Part of a small language model's weights.
Size: width 384, vocabulary 2306, 26M parameters.
Architecture: LayerNorm before each block, learned positions, biases.
Training: a variant of Muon for these matrices, 470M tokens, 7177 steps.
MLP neurons of a small language model. Each row is named by its layer, matrix (up: input weights) and neuron, and shows model dimensions 208-335. Each number is 128 + 24 x the weight over its row's rms, rounded and kept within 0 to 255.
After each neuron's rows, "fires after" lists the tokens most often just before its 100 highest values on Wikipedia text that the model never trained on.

L5.up740 [136 138 112 101  96 137 121 125 144 106  93 108 161 152 146 100 168 127 129 102 120 105 171 110 103 166 137 118 122 148  79 110 129  79 129 196 130 144 165 119 175 135 111 122 154 148 135 130 112 177 158 119 135 133 128 149 117 140 119 125 101 123 175 136 129  97  89 126 124 121 144 131 137 124 127 127 124 125 122 128 124 128 142 136  87 138 121 151 124  91 143 135 117  93 119  91 168 149 191 112 123 138 153 128 139 133 140 141  97 121 155  96  95 163 162 106 138 142 107 114 120 149 117 105 140  91 136 135]
fires after: ".", " Y", "y", "od", " t", " T"

L3.up96 [163  85 111 121 142 100 169 105  82 118 109 150 146 134 128  96 110 172 127 117 137 157 139 125  92  90 116 114 180 107 133 114 100  57 108 128 123  88 146 131 126 112 157 110 165 127 128 116 126 123 147  98 130 126 129 115 147 166 133  86 136 124 137 115 118 144 136 148 115 170 156 112 133 132 167 163 148 147  92 182 127 125 142 146 155 146 129 107 122 152 112 107 106 158 120  95 146 157 120 128 110 137 142 149 127 165  94 131 127 148 129 164  96 131 138 104 110 105  80  98 101 127 102  92 132 116 140 107]
fires after: " h", " wh", "h", " H", " aff", " f"

L3.up1031 [121 127 150 123 126 137 150 142 145 122 111 101 151 161 176 174 121 142 107  94 125 121 117 117 116 187 145 124 166 135 127 189 126 151 118 148 150 122 149 110 125 140 111 104 139 105 150 167 135 143 122 133 137 153 113 118  88 131 138 116 148 147 121  99 111 184 121  87 152 155 123  84 170 152 124 119 145 113 143 100  74 155 130 140 154 105 111 112 138 124 126 109 138 178 129 147 154 127 117 165 134  90 142 188 140 133 136 197 134 130 122 155 117 137 154 137 120 130 120 133 107  85 124 140 106 127 105 145]
fires after: "\n", " K", "|", " Z", " Ch", " J"

L3.up1421 [131 117 115 166 162 125 173 120  86 110 111 165 126 157 141 124 146 155 156  84 120 132 182 133  92 126 148 117 137 125 118 146 184 121 109 135 131 188  99 151 185 130 116 117 130 127 146 156 109  79 138 147 127 125 138 140 153 112 130 102  88  91 126 138 114 119 126 111  81 105 137 114 140 121 113 111 149 131 138  98 152 120 134 128 166 145 126 122 149 121 129  96 137 151 100 114 123 148 146 146 100 148  89  82 163 166 123 141 134  96  81 144 172 152  98 118 102  93 157 134 127 109 134 142 114 168 137 118]
fires after: " c", "C", " C", " gen", "P"

L3.up776 [125 118 137 170 154 171 150  54 164 105 173 122 126 100  97 141 137 135 101 114  93  66 116 137 181 101 185 132 142 120 146 156 108 105 132 142 132 116 129 142 140  93 118 137 168 127 156 108 142 134 114 130 145 141 115 123 111 185 103 139  97 124 124 119 121  82  98  97 108 127 133 138 122 116 145 181 130 138 119 150 121 125 123 104 141 116 117 132 118 140 112 118 139 162 102 112 115 153 124 101 127 134 115 133  91 118 128 147 116 104 114 139 120 134 144 164 130 110 142  88 154 162 162 131 162 105 135 127]
fires after: " the", " The", " Cent", " In", " M", " Al"

L3.up1085 [114  91 126 120 123 115 114 113 123 142 121 109 121 112 156 105 125 175 140 112  98 107 111 138  83 134  99 142 110 153  95 128 107 112  83  92 163  95  85 116  97 132 119  87 110 130 145 135 127 114 137 148 143 123 123 147 106 161 137 143 128 119 175 134 104 104 124 168 142 128 132 141 152 130 134 163 149 184 109 107 157 131 124 116 150 144 113 139 116 123 127 120 127 144 155 127 107 139 134 122 130  99 167 127 108 141 126 106 135 140 172 173 143  88  79 152 160 126 114 111 104 142  83  95  76 171 169 125]
fires after: " c", "w", " w", " sh", " H", " h"

L5.up1494 [145  67 135  91 119 105 147 158 116 159 108 116 127 151 137 166 124 120  82 157  91 125 119 129 169 109 129 112 138  88 123 173 146 117 125 125 160 146  62 131 102 142 138 108 148  64 118 134 151 106 130 122 113 141 120 147  99  96 125 155 150 131  85 150 130 160 146 174 112 136 119 121 113 118 135 107 139 160 122 102 125 139 109 103 194 134 197 132 141 156 131 147 103 125 127 140 117 116 182 160 140 137 112 171 103 119 135 147 121  98 147 150 118 146 168 110 133 148  96 139 115  99 129 118 155 147 125 126]
fires after: "\n", "|"

L5.up483 [158  87 140 161  95 142 143 114 124 143  83 113 139 138 137 149 162 153 135  87  89 124 114 125 148 161 156 126 130  92  94 191 113 141 146 129 119 103 140 131 139  78 122 148 114  96  97 151 161 152 128 120 151 129 110 115  79 153  89 131 130 127  93 118 119 117 110 138 151 150 129  83 146 151 117 115 167 132 117 131 115 160 126 148  40  82 144 154 143 127 141 163  85 155 165 109 134 117 136 195 125 111 110 185  44 116 121  88 136 136 125  94 109 136 208 165 150 117 127  91 120 155 138 130 136 112 132 119]
fires after: " the", " a", " an", " U", " The"

L5.up493 [172 139 134 156  84 110 115 112 157 129 119 137 119 162 151 149 133 116  92 157 145 107 136  81 144 165 136 134 112 131 122 109 130 112 134 168 101 133 129 116 163 102 130 119 138 112  89 116 112 105 130 103 147 146  95  93 111 141 139 193  92 128 149 159 171 124 138 136 134 146 167  97 150 115 100 108 165 154 112 115 156 111 152 118 125 109 136 132 119 152 102 136 130  98  77 117 134 153 128 118 127 163 160 150 108 104 145 114  81 149 149 114 141 152 117 121 151 162 147 148 132 118 175 139 159 145 185 161]
fires after: " t", "al", " r", "ter", "her", " T"

L3.up1090 [133 106 167  85 148 166 124 109 113 120 151 166 163 144 126 110 156 151 125 150 144 117 109 105 133 133 134 152 165 137 104 127 129  78 129 130 147 105 170  94 124  98 128 107 137 167 134 146 109 148 128 117 100  92 158 154 162 118 172 160 153  86  82  87 131 133 127 137 121 160 137 125 117 131 129 149 126 125 100 124 137 152 115 108 143  93 111 139  94  98 167 121 185 120  81 120 151 132  95 151  84 120 128 150 110 168 115  95 170 111 129 101 180 114  98 133  88 161  90 145 131 181 153 134 126 148 198 123]
fires after: " H", " h", "S", " S", " ref", "H"